config = dict(
    n_kv_head=4,
    head_dim=64,
    positions='rope',
    rope_fraction=1.0,
    attn_scale=0.125,
    bias='none',
    parallel_block=False,
    init='trunc',
    init_std_up=0.0312,
    optimizer='muon_variant',
    warmup_steps=200,
    seq_len=128,
    train_tokens=885000000,
)
MLP neurons of a small language model. Each row is named by its layer, matrix (gate and up: input weights) and neuron, and shows model dimensions 192-255. Each number is 200 + 40 x the weight over its row's rms, rounded and kept within 0 to 999. A neuron's up and down rows have the sign that makes its largest values positive.
A block is one neuron, or neurons of one layer that tend to fire together. After each block is what it responds to, as a language model described it from the Wikipedia text at the highest values.

L8.gate77,164,202,215,176,269,169,195,250,185,143,223,242,204,245,188,267,144,263,167,124,132,185,203,253,205,216,255,255,102,192,187,213,233,191,275,197,214,222,151,172,159,233,183,193,208,183,178,230,194,185,252,188,154,252,271,163,240,148,126,159,118,160,187,230
L8.up77,177,187,117,215,221,173,260,246,189,204,229,275,174,228,196,224,176,183,226,159,219,262,149,204,202,258,185,242,251,204,197,122,292,131,186,129,207,177,241,174,222,207,199,230,246,243,162,204,249,273,180,217,271,165,219,150,182,229,144,236,184,138,200,235
L8.gate94,202,197,215,167,153,126,165,226,247,208,280,167,257,206,235,180,199,162,178,180,205,184,212,206,151,233,170,184,214,163,142,141,213,249,151,180,253,173,243,224,156,190,218,158,164,151,197,196,179,151,260,167,216,220,158,260,249,181,219,222,193,230,228,206
L8.up94,168,168,210,163,189,213,195,181,97,169,178,192,255,217,302,127,144,241,243,230,188,219,255,244,232,156,241,220,130,286,220,197,198,205,269,188,171,173,212,208,168,190,246,150,212,258,183,251,238,170,195,238,241,206,205,157,171,202,247,173,248,216,180,128
L8.gate132,236,248,214,254,190,173,199,250,220,267,237,176,211,237,238,272,218,211,228,241,200,214,269,161,174,135,205,204,256,172,197,214,249,231,186,116,162,163,228,121,209,255,193,177,232,259,190,122,265,136,182,171,262,167,230,256,206,124,240,275,184,253,209,167
L8.up132,253,245,205,183,224,152,210,143,241,198,260,224,170,193,172,171,248,228,186,201,170,139,154,251,187,196,211,266,227,300,207,138,315,192,149,189,239,218,208,183,201,195,214,243,233,149,199,260,214,278,245,237,156,215,282,203,160,225,187,127,227,180,219,200
L8.gate234,181,179,216,185,160,190,151,227,196,219,171,184,127,259,170,181,156,129,243,253,175,238,235,241,202,115,256,170,228,193,216,245,248,185,265,254,166,201,194,153,202,221,129,183,211,132,184,174,233,118,214,162,214,216,210,232,254,195,180,210,257,149,182,220
L8.up234,59,188,164,214,209,205,277,174,185,202,220,104,201,198,105,195,171,142,223,270,275,130,190,188,142,185,132,214,167,214,199,184,195,298,138,276,149,208,161,165,182,257,204,125,231,171,237,249,176,275,218,133,224,190,237,231,199,188,165,245,201,248,208,165
L8.gate245,153,155,118,216,206,233,238,164,180,143,230,173,166,229,221,196,128,208,240,237,142,214,184,212,245,192,204,199,203,196,253,173,110,205,191,199,127,153,240,265,236,260,154,180,261,130,162,184,236,163,186,158,142,176,176,199,208,251,176,240,255,252,215,197
L8.up245,207,219,206,227,224,198,214,270,285,197,213,209,155,186,178,310,310,187,174,204,172,207,240,215,238,235,216,233,188,153,201,199,220,134,235,184,169,143,208,160,211,196,182,247,157,170,159,208,162,134,192,215,208,196,176,194,100,224,185,276,283,231,172,228
L8.gate298,287,162,256,178,209,117,255,200,190,198,230,236,177,124,168,127,198,187,272,157,190,230,238,157,164,194,158,220,174,200,195,132,128,277,201,205,113,110,165,177,153,180,232,113,189,157,170,206,126,206,185,194,165,182,188,249,224,210,239,147,261,207,160,204
L8.up298,133,184,197,150,207,173,202,284,227,208,150,142,189,189,194,179,151,233,242,199,182,195,214,212,207,177,236,222,196,197,171,177,244,197,260,213,251,247,167,271,216,256,156,197,199,170,203,177,190,150,195,198,165,94,238,197,218,242,173,220,275,226,199,192
L8.gate320,188,186,137,254,204,244,234,205,266,150,207,158,167,199,232,246,153,176,190,113,162,114,214,211,157,203,267,231,135,203,188,106,234,272,247,187,229,197,178,171,273,204,182,157,206,235,201,248,274,174,152,193,210,115,140,99,187,170,217,212,261,222,167,237
L8.up320,235,139,199,273,240,228,163,183,191,174,252,184,92,194,200,248,207,232,129,185,244,209,142,116,222,211,167,174,164,180,261,222,232,187,210,227,171,128,246,158,179,230,142,197,274,167,169,248,192,167,291,165,273,186,210,290,171,212,221,227,238,232,145,196
L8.gate372,249,263,185,166,219,105,259,280,153,250,177,208,152,191,166,246,207,189,234,195,162,225,213,173,198,239,225,175,166,210,166,228,254,240,183,165,145,196,195,271,171,250,233,147,200,214,158,229,242,186,114,197,132,189,283,229,144,158,193,205,326,199,236,169
L8.up372,189,239,172,231,221,138,240,255,215,145,198,149,266,215,221,207,221,218,191,249,222,197,244,205,219,198,135,251,215,172,237,174,256,171,136,204,206,126,216,224,281,278,218,178,296,205,215,181,257,193,191,149,198,178,197,238,201,166,200,145,266,226,264,177
L8.gate409,119,194,113,235,204,190,139,136,264,193,300,126,235,194,296,179,133,190,198,217,184,152,213,225,226,172,185,216,125,154,134,188,206,180,216,252,164,146,244,151,198,193,207,227,144,242,280,152,206,208,238,206,186,171,195,150,271,222,152,177,182,209,219,202
L8.up409,250,182,181,212,183,196,168,186,204,255,272,195,253,171,117,288,141,213,210,182,317,224,202,108,115,221,181,176,235,155,133,174,235,233,167,168,195,241,194,201,176,260,178,177,191,193,234,166,209,193,215,122,195,194,195,175,239,143,136,156,259,182,184,188
L8.gate418,230,182,244,151,196,212,173,169,239,187,215,248,153,225,191,248,231,208,190,193,204,131,142,131,232,154,127,179,261,264,182,243,195,193,179,137,195,223,203,220,127,238,224,164,216,194,206,244,187,204,266,170,105,101,176,186,198,222,214,178,214,208,155,133
L8.up418,138,95,129,121,175,188,169,220,172,175,198,135,258,197,146,240,165,204,133,175,213,250,170,232,204,181,136,107,238,139,191,169,219,238,171,155,159,171,231,132,225,230,206,166,253,230,141,180,109,151,171,217,177,185,233,165,127,195,200,116,224,244,193,209
L8.gate477,130,204,208,206,199,199,204,218,226,126,205,255,218,178,220,182,96,242,183,218,177,243,216,202,207,165,144,271,207,170,187,199,207,195,229,183,174,111,228,223,225,244,228,197,222,204,138,229,176,268,208,195,179,168,261,108,189,143,159,213,182,232,260,254
L8.up477,170,286,197,228,197,283,174,136,186,154,242,209,218,180,216,200,194,168,161,250,168,171,161,152,234,173,234,187,273,184,206,211,159,212,183,164,272,269,224,184,172,198,175,100,162,181,200,147,235,189,195,203,228,224,191,176,223,213,211,228,217,191,134,213
L8.gate597,219,198,160,230,147,185,127,142,204,162,160,236,224,145,205,241,239,187,173,181,224,192,169,254,199,225,270,259,171,153,172,184,261,229,251,162,229,189,179,178,196,315,210,170,233,157,248,207,234,248,211,129,206,208,177,210,166,233,208,176,203,236,233,181
L8.up597,193,179,221,195,159,230,227,236,207,150,205,119,179,130,254,196,173,222,208,214,192,202,172,163,142,278,237,103,236,174,254,179,178,278,130,142,135,241,134,166,212,290,154,146,182,228,129,200,285,252,217,194,137,220,221,193,256,129,200,163,222,270,168,246
L8.gate609,166,176,192,147,187,198,205,169,220,230,201,239,158,234,212,226,170,203,253,182,223,229,197,182,166,200,157,266,197,198,171,232,254,225,176,181,184,122,160,114,221,272,229,122,146,146,157,243,172,201,168,189,186,150,208,214,228,177,211,178,198,192,219,239
L8.up609,173,127,239,218,295,159,240,115,216,214,172,187,123,150,188,130,223,162,223,223,251,179,248,230,187,198,257,234,210,231,188,159,219,228,237,153,197,208,250,151,208,161,220,262,253,180,230,183,218,186,143,151,187,173,129,159,200,240,230,150,241,222,241,155
L8.gate619,152,272,163,187,109,189,234,176,207,151,252,162,180,144,231,251,123,244,162,184,194,227,250,181,196,184,167,150,164,179,173,230,107,266,185,232,199,303,156,232,126,204,253,127,174,115,111,230,138,191,230,145,213,226,217,221,196,164,233,252,190,227,169,220
L8.up619,195,240,198,206,155,247,170,241,212,234,144,264,205,194,173,260,198,187,196,150,138,192,215,241,187,158,212,220,195,187,140,148,215,217,126,205,201,211,169,196,135,200,225,192,260,196,179,279,167,184,206,193,205,202,245,164,230,183,220,198,173,224,215,266
L8.gate650,183,156,184,212,143,261,200,153,244,169,169,166,156,209,114,236,178,202,207,197,193,148,188,201,235,142,214,217,205,146,206,254,155,206,224,190,218,143,193,220,152,231,210,209,199,132,291,227,194,219,234,214,207,226,251,179,221,205,236,211,171,178,261,166
L8.up650,179,163,257,227,217,281,166,197,238,226,162,170,197,203,128,194,177,182,248,222,236,156,227,199,216,168,234,264,220,141,207,132,201,201,153,158,240,161,190,165,252,256,257,169,203,214,254,172,168,230,159,191,180,135,184,203,186,211,224,154,226,209,140,201
L8.gate672,264,219,180,140,122,237,173,192,173,176,207,161,181,146,183,126,234,245,208,139,155,217,202,211,152,193,157,146,198,153,191,198,203,118,174,154,203,192,155,210,199,163,237,221,204,217,253,121,159,176,114,221,114,155,201,173,217,135,230,220,201,219,197,191
L8.up672,210,219,197,200,152,167,242,193,253,213,224,220,113,249,144,180,243,167,196,109,171,162,146,246,168,173,172,193,187,221,181,230,217,194,160,212,178,166,294,257,235,234,209,246,195,151,145,244,188,206,165,175,188,199,200,186,189,200,156,187,209,181,210,235
Contractions in quoted titles

L8.gate83,300,234,137,136,210,185,195,275,253,248,224,201,208,297,164,187,173,275,216,221,294,175,186,141,290,214,139,213,206,237,281,188,227,172,181,176,188,207,180,237,193,154,182,220,216,149,184,186,195,189,212,216,212,237,231,179,169,238,172,216,242,172,158,229
L8.up83,213,105,147,155,164,249,168,226,138,227,131,220,189,248,178,143,207,178,275,205,237,210,209,169,267,187,205,186,240,174,245,179,222,210,166,162,162,210,275,167,212,263,238,229,130,247,165,144,242,152,211,234,225,216,216,170,214,230,178,208,155,167,226,197
L8.gate175,215,210,125,146,124,235,219,199,176,169,213,235,171,175,193,198,211,228,261,264,207,126,187,200,164,202,179,150,227,251,233,212,147,180,156,236,237,173,159,184,181,231,140,229,155,203,103,209,203,128,201,236,164,190,261,227,179,186,236,247,153,182,247,198
L8.up175,201,247,158,196,130,225,174,225,196,273,184,193,239,184,210,179,199,202,206,235,202,191,182,216,225,185,176,182,225,179,168,129,147,216,157,124,158,210,143,206,135,173,179,183,150,274,167,170,234,181,196,226,233,140,162,248,129,190,167,211,229,168,171,266
L8.gate177,172,295,126,183,208,192,163,164,275,147,196,182,197,235,144,199,194,140,196,251,242,255,169,218,188,245,168,184,169,239,193,209,211,180,181,160,163,214,223,260,151,147,194,289,214,150,125,199,135,212,274,172,229,202,225,183,212,205,168,323,261,185,219,184
L8.up177,163,234,167,248,163,199,165,220,226,228,201,133,192,176,191,262,204,239,180,175,223,229,185,177,235,177,193,186,156,236,188,158,216,146,188,193,212,223,138,171,160,182,129,213,147,257,211,240,202,150,158,163,197,177,213,202,228,179,141,262,161,171,213,191
L8.gate188,131,167,195,182,177,185,233,184,185,238,269,201,229,197,154,185,206,186,223,202,146,182,185,222,218,185,221,244,173,213,169,192,147,160,180,170,205,186,176,230,231,212,228,213,183,201,265,143,151,220,129,227,196,196,236,146,250,184,171,183,268,165,151,196
L8.up188,193,183,280,250,211,173,230,82,211,182,190,190,179,332,260,147,166,188,166,211,126,187,182,238,197,184,166,174,277,135,236,234,110,239,160,169,238,271,125,227,228,179,194,174,231,180,189,202,165,249,126,284,135,164,173,164,213,162,193,163,201,167,169,222
L8.gate201,213,197,163,167,180,195,169,245,215,186,133,139,209,199,197,233,177,202,203,139,153,185,207,279,246,186,173,196,207,187,249,258,182,214,218,217,149,225,248,206,238,159,128,213,142,264,178,138,182,284,203,148,219,174,228,182,285,118,147,247,175,101,269,134
L8.up201,335,204,156,181,170,155,251,230,265,224,127,232,215,214,176,235,143,111,170,124,190,208,139,199,217,195,232,237,252,162,173,199,302,157,162,203,175,142,214,193,199,220,265,204,129,260,188,257,225,176,211,210,247,186,216,127,218,169,186,195,206,276,156,247
L8.gate267,221,211,151,216,163,265,148,248,178,155,133,155,224,256,196,250,190,198,161,168,207,189,187,161,187,170,169,191,150,194,161,217,188,239,162,204,216,230,227,181,155,231,212,225,236,183,206,131,177,195,192,153,207,262,167,171,220,209,150,248,260,153,197,182
L8.up267,202,246,203,180,214,203,238,215,247,228,207,159,268,218,170,145,195,167,180,128,151,288,180,158,152,177,196,218,177,202,198,170,226,159,148,211,289,292,186,165,188,150,206,152,198,134,121,163,228,165,255,197,195,231,155,162,212,244,198,181,191,119,226,209
L8.gate274,269,161,143,210,164,196,220,182,218,300,173,178,226,202,234,172,132,222,276,188,210,215,235,156,197,155,181,201,203,161,164,169,243,197,231,158,171,211,217,179,212,203,213,155,180,200,240,212,179,150,123,176,163,211,261,171,193,137,228,146,144,238,154,212
L8.up274,165,203,196,187,247,170,173,158,164,170,198,166,223,232,251,199,160,142,167,167,254,206,202,294,255,144,206,115,225,202,212,203,241,230,123,205,240,139,179,266,229,206,224,232,204,221,203,218,155,247,233,229,260,177,184,192,222,219,158,193,285,175,232,180
L8.gate287,198,250,202,202,162,214,190,244,257,158,152,216,137,169,129,196,169,194,267,201,158,203,175,164,169,218,150,196,167,205,226,199,239,191,238,153,193,216,140,199,169,165,234,241,215,244,289,259,100,246,175,210,202,197,237,189,194,182,144,222,197,155,212,177
L8.up287,193,253,106,232,240,266,248,179,285,182,220,259,239,190,147,216,185,160,223,239,172,139,188,194,213,174,187,210,127,237,241,241,165,171,101,141,232,211,178,176,253,192,186,129,201,186,174,149,173,204,205,198,159,186,112,160,173,203,234,217,145,229,173,218
L8.gate293,208,158,185,172,210,222,184,205,227,201,218,172,261,169,199,168,195,243,230,177,227,197,189,223,209,127,207,200,191,218,234,136,259,170,249,139,216,216,228,241,190,263,144,138,205,221,222,180,200,238,171,212,137,165,178,171,160,224,214,198,224,259,142,222
L8.up293,137,253,150,223,137,206,136,273,128,276,168,257,161,179,192,202,174,194,172,194,191,190,235,258,160,184,221,215,205,220,304,216,228,146,163,146,135,224,151,257,196,239,194,171,158,182,293,201,179,233,230,212,218,210,193,167,142,170,179,181,187,227,111,218
L8.gate311,260,219,149,209,143,253,183,191,259,190,170,264,269,238,263,193,151,260,251,187,214,163,304,165,201,205,206,204,166,255,209,156,177,191,215,129,339,166,139,185,235,232,194,293,205,178,137,221,194,146,177,187,173,162,237,249,226,235,162,223,235,167,203,223
L8.up311,219,144,199,89,120,141,271,245,189,153,210,183,202,135,238,176,115,221,246,224,142,194,182,260,237,179,206,258,220,226,190,248,190,217,215,129,185,219,208,203,147,253,253,151,158,233,224,225,179,109,239,156,287,190,223,189,229,226,221,158,233,153,225,207
L8.gate332,265,191,170,299,162,250,212,171,202,192,135,271,141,226,153,124,162,207,189,229,227,134,169,219,184,151,189,128,197,243,156,167,171,238,190,253,303,170,128,162,171,238,209,172,247,276,222,196,209,181,122,223,224,224,202,169,237,223,223,177,255,156,159,175
L8.up332,216,257,205,201,198,226,107,224,279,260,212,226,197,232,157,204,158,216,215,243,190,225,241,223,206,253,275,158,217,201,184,219,203,213,249,263,238,244,213,209,275,243,199,223,169,220,242,178,234,190,234,243,182,211,202,233,240,135,153,251,218,208,160,264
L8.gate335,156,136,142,265,187,238,182,198,237,265,158,178,246,243,192,189,113,211,191,272,153,205,202,130,136,212,204,103,181,282,184,188,168,146,243,205,235,199,208,257,224,208,236,253,200,170,192,245,155,182,191,190,212,197,138,178,199,272,126,216,210,142,243,206
L8.up335,218,263,193,193,155,285,122,240,180,216,221,161,178,199,155,223,170,233,159,201,145,243,227,121,147,257,204,178,159,135,204,245,248,261,136,198,190,282,121,211,243,193,173,184,136,185,142,190,191,168,237,235,173,155,243,225,175,210,201,233,145,184,202,132
L8.gate402,186,220,130,196,176,238,158,150,213,218,152,195,151,158,125,172,169,174,147,202,154,229,151,173,209,191,188,188,149,205,213,193,196,288,212,187,231,202,235,249,146,298,172,172,221,203,230,167,176,131,120,212,191,213,243,168,214,209,232,235,252,142,244,138
L8.up402,175,191,158,158,256,185,177,264,176,201,159,139,189,245,184,181,194,186,199,190,205,277,256,170,224,128,214,171,215,117,220,222,244,127,176,220,204,161,67,233,186,215,188,241,268,211,238,180,210,213,261,238,254,224,247,231,223,166,97,215,278,248,169,163
L8.gate462,192,192,251,195,139,234,195,184,95,252,214,195,248,201,115,136,184,234,185,169,208,249,135,188,198,137,189,164,201,179,209,154,212,205,194,199,216,215,260,186,214,165,210,198,104,207,132,171,188,130,214,144,197,276,208,134,139,137,215,187,150,206,185,204
L8.up462,160,215,243,153,179,203,163,149,227,185,212,187,147,165,238,207,259,143,164,191,153,211,312,177,162,165,193,206,217,100,179,195,227,224,183,224,201,225,292,201,192,174,202,258,266,203,231,257,234,237,213,236,152,255,205,228,195,174,273,169,224,206,287,215
L8.gate481,193,275,159,180,238,194,237,127,191,200,207,200,259,169,111,262,147,151,214,171,138,165,179,178,227,276,269,194,145,182,170,224,199,245,158,185,188,215,198,192,265,152,240,176,146,211,193,180,218,265,235,151,194,210,242,250,136,228,195,216,220,200,188,177
L8.up481,239,311,271,134,199,191,233,196,208,196,145,225,136,271,175,197,234,177,192,202,234,233,200,200,191,193,253,209,194,194,183,197,270,236,248,179,160,209,158,207,102,189,238,191,232,186,144,218,164,218,139,236,191,237,190,194,147,126,142,201,223,179,169,213
L8.gate698,135,170,143,201,169,229,166,173,277,229,203,188,133,215,144,298,188,164,177,220,264,240,160,242,143,219,167,224,165,187,141,221,223,130,260,188,284,187,256,267,181,243,192,170,161,192,188,177,212,165,125,298,189,232,256,162,204,231,116,265,210,169,146,179
L8.up698,196,196,176,199,238,251,222,224,209,192,139,195,161,255,199,174,199,163,175,274,225,224,203,194,168,278,191,257,170,206,255,272,201,176,248,213,248,192,202,183,146,236,171,157,172,211,255,121,208,218,188,164,221,231,255,267,170,182,127,272,222,163,237,189
Partitive "of" and conjunctions

L4.gate39,195,177,150,164,185,166,226,210,155,227,214,179,168,227,189,203,207,197,227,138,189,164,188,228,208,161,227,260,219,229,217,224,177,150,232,218,215,186,155,224,260,190,212,155,175,152,156,185,188,200,218,158,225,257,233,143,236,247,139,233,156,175,198,252
L4.up39,211,184,156,230,210,178,199,179,189,209,192,195,237,223,203,239,133,185,207,114,225,199,202,240,116,144,156,157,196,184,208,229,221,180,211,198,238,219,189,212,157,142,194,190,155,235,185,173,166,187,250,227,289,156,218,303,251,196,220,224,196,172,180,230
L4.gate177,239,192,163,153,214,162,178,169,249,250,218,193,271,187,116,216,176,168,193,159,174,142,252,195,283,187,107,90,187,207,230,215,209,222,188,287,199,225,123,214,143,181,198,267,232,196,140,195,181,161,235,243,108,254,251,201,224,175,159,228,263,225,174,269
L4.up177,165,266,165,174,163,129,232,203,232,224,184,90,237,135,147,230,205,236,223,131,221,165,171,229,211,172,228,234,194,143,132,185,261,160,271,169,154,185,189,187,189,189,164,199,180,231,169,185,228,195,262,158,246,216,242,224,248,268,191,209,165,256,274,200
L4.gate233,204,128,146,173,158,201,148,144,177,221,178,235,257,184,183,136,177,197,226,139,169,183,225,239,251,179,214,194,220,194,127,148,246,271,199,229,263,195,167,127,191,199,165,248,236,234,149,215,165,269,251,287,159,191,167,234,219,238,185,173,219,189,141,227
L4.up233,194,231,217,250,172,207,256,239,260,194,208,192,225,252,221,202,120,175,168,172,172,210,179,147,181,270,172,189,204,259,187,199,241,234,180,262,209,270,203,274,199,158,181,204,102,285,205,205,172,199,229,264,225,215,236,155,129,226,216,207,207,196,86,193
L4.gate608,264,183,252,186,205,198,179,250,152,236,183,177,186,201,200,153,237,182,227,133,162,158,259,193,248,230,186,159,256,232,204,188,192,180,233,229,248,208,195,222,157,247,224,206,147,227,208,221,127,220,230,198,199,257,254,259,216,174,157,198,204,283,197,206
L4.up608,157,134,219,264,199,212,130,170,264,283,193,199,259,181,209,255,184,194,251,176,253,336,229,168,201,161,144,194,222,157,203,204,285,211,193,308,257,212,208,234,181,216,155,237,212,180,213,179,170,183,204,194,182,199,267,145,195,152,211,196,236,199,247,238
Function words in lists and titles

L4.gate17,174,177,188,156,221,153,222,180,172,187,218,218,258,197,87,214,129,186,159,185,208,187,239,238,211,234,179,259,190,111,276,195,196,117,240,251,206,168,227,221,236,226,191,204,199,164,214,196,247,190,201,223,228,248,141,198,227,202,176,197,142,231,216,241
L4.up17,175,139,145,180,198,216,261,134,263,137,182,127,273,242,220,154,232,203,239,144,187,216,296,122,221,158,187,214,230,176,252,219,184,268,296,185,292,150,234,217,193,212,233,211,212,205,133,154,139,208,224,192,183,132,263,212,272,244,236,246,182,244,151,243
L4.gate25,187,121,177,208,186,196,178,173,225,105,132,185,194,170,256,199,151,154,176,153,237,141,193,181,142,173,226,228,185,193,203,216,166,215,235,107,206,180,228,246,268,241,197,210,225,204,271,209,212,120,221,108,223,213,258,292,281,230,216,194,182,158,230,229
L4.up25,225,186,267,196,249,254,180,144,161,161,131,142,200,169,175,217,235,238,164,125,172,270,192,215,139,239,168,203,190,174,156,197,232,227,241,188,210,244,252,156,121,244,169,257,151,159,178,232,62,156,227,151,176,217,211,199,168,201,265,228,183,238,195,224
L4.gate121,179,199,158,137,211,162,163,222,117,142,219,228,278,178,253,187,165,176,240,156,216,194,198,147,189,184,220,279,262,129,207,243,192,190,185,239,207,172,245,165,188,183,208,285,247,194,150,205,167,177,200,131,185,203,169,265,207,236,259,213,232,157,166,171
L4.up121,116,204,237,100,224,207,225,271,164,156,267,170,236,197,241,198,276,220,239,232,190,184,191,200,212,203,247,152,151,207,114,192,139,214,243,194,231,171,222,163,173,203,215,167,202,230,199,208,187,300,172,168,225,273,218,167,192,203,191,211,177,191,228,242
L4.gate348,177,213,189,219,204,227,255,238,226,183,190,160,208,273,273,198,174,184,260,237,244,175,172,186,194,172,133,201,115,196,223,238,243,207,232,239,205,139,190,146,227,266,207,151,211,279,174,212,159,238,227,190,170,196,179,224,259,228,234,203,264,222,185,234
L4.up348,197,160,242,183,219,175,202,206,218,198,216,197,206,185,213,255,124,126,170,213,191,176,192,168,264,118,171,213,229,154,179,197,221,211,124,208,226,190,145,179,134,190,238,201,191,164,175,189,197,171,175,161,184,177,143,174,220,178,252,179,186,219,249,246
Apostrophes in contractions

L11.gate454,176,134,208,196,149,163,239,195,219,153,190,116,212,336,205,182,102,163,192,238,208,216,191,268,195,249,231,233,214,219,146,247,188,180,196,203,98,173,181,189,208,187,157,222,197,162,163,253,242,254,199,167,206,288,204,179,141,177,194,183,206,188,177,193
L11.up454,131,268,132,226,223,221,236,146,200,198,189,237,215,263,141,250,237,129,237,246,204,207,154,192,196,187,195,164,139,175,174,170,165,247,201,232,132,199,114,208,170,174,237,166,200,249,253,156,214,165,150,191,250,200,280,144,157,154,155,229,231,231,215,205
Post-verb prepositions and connectors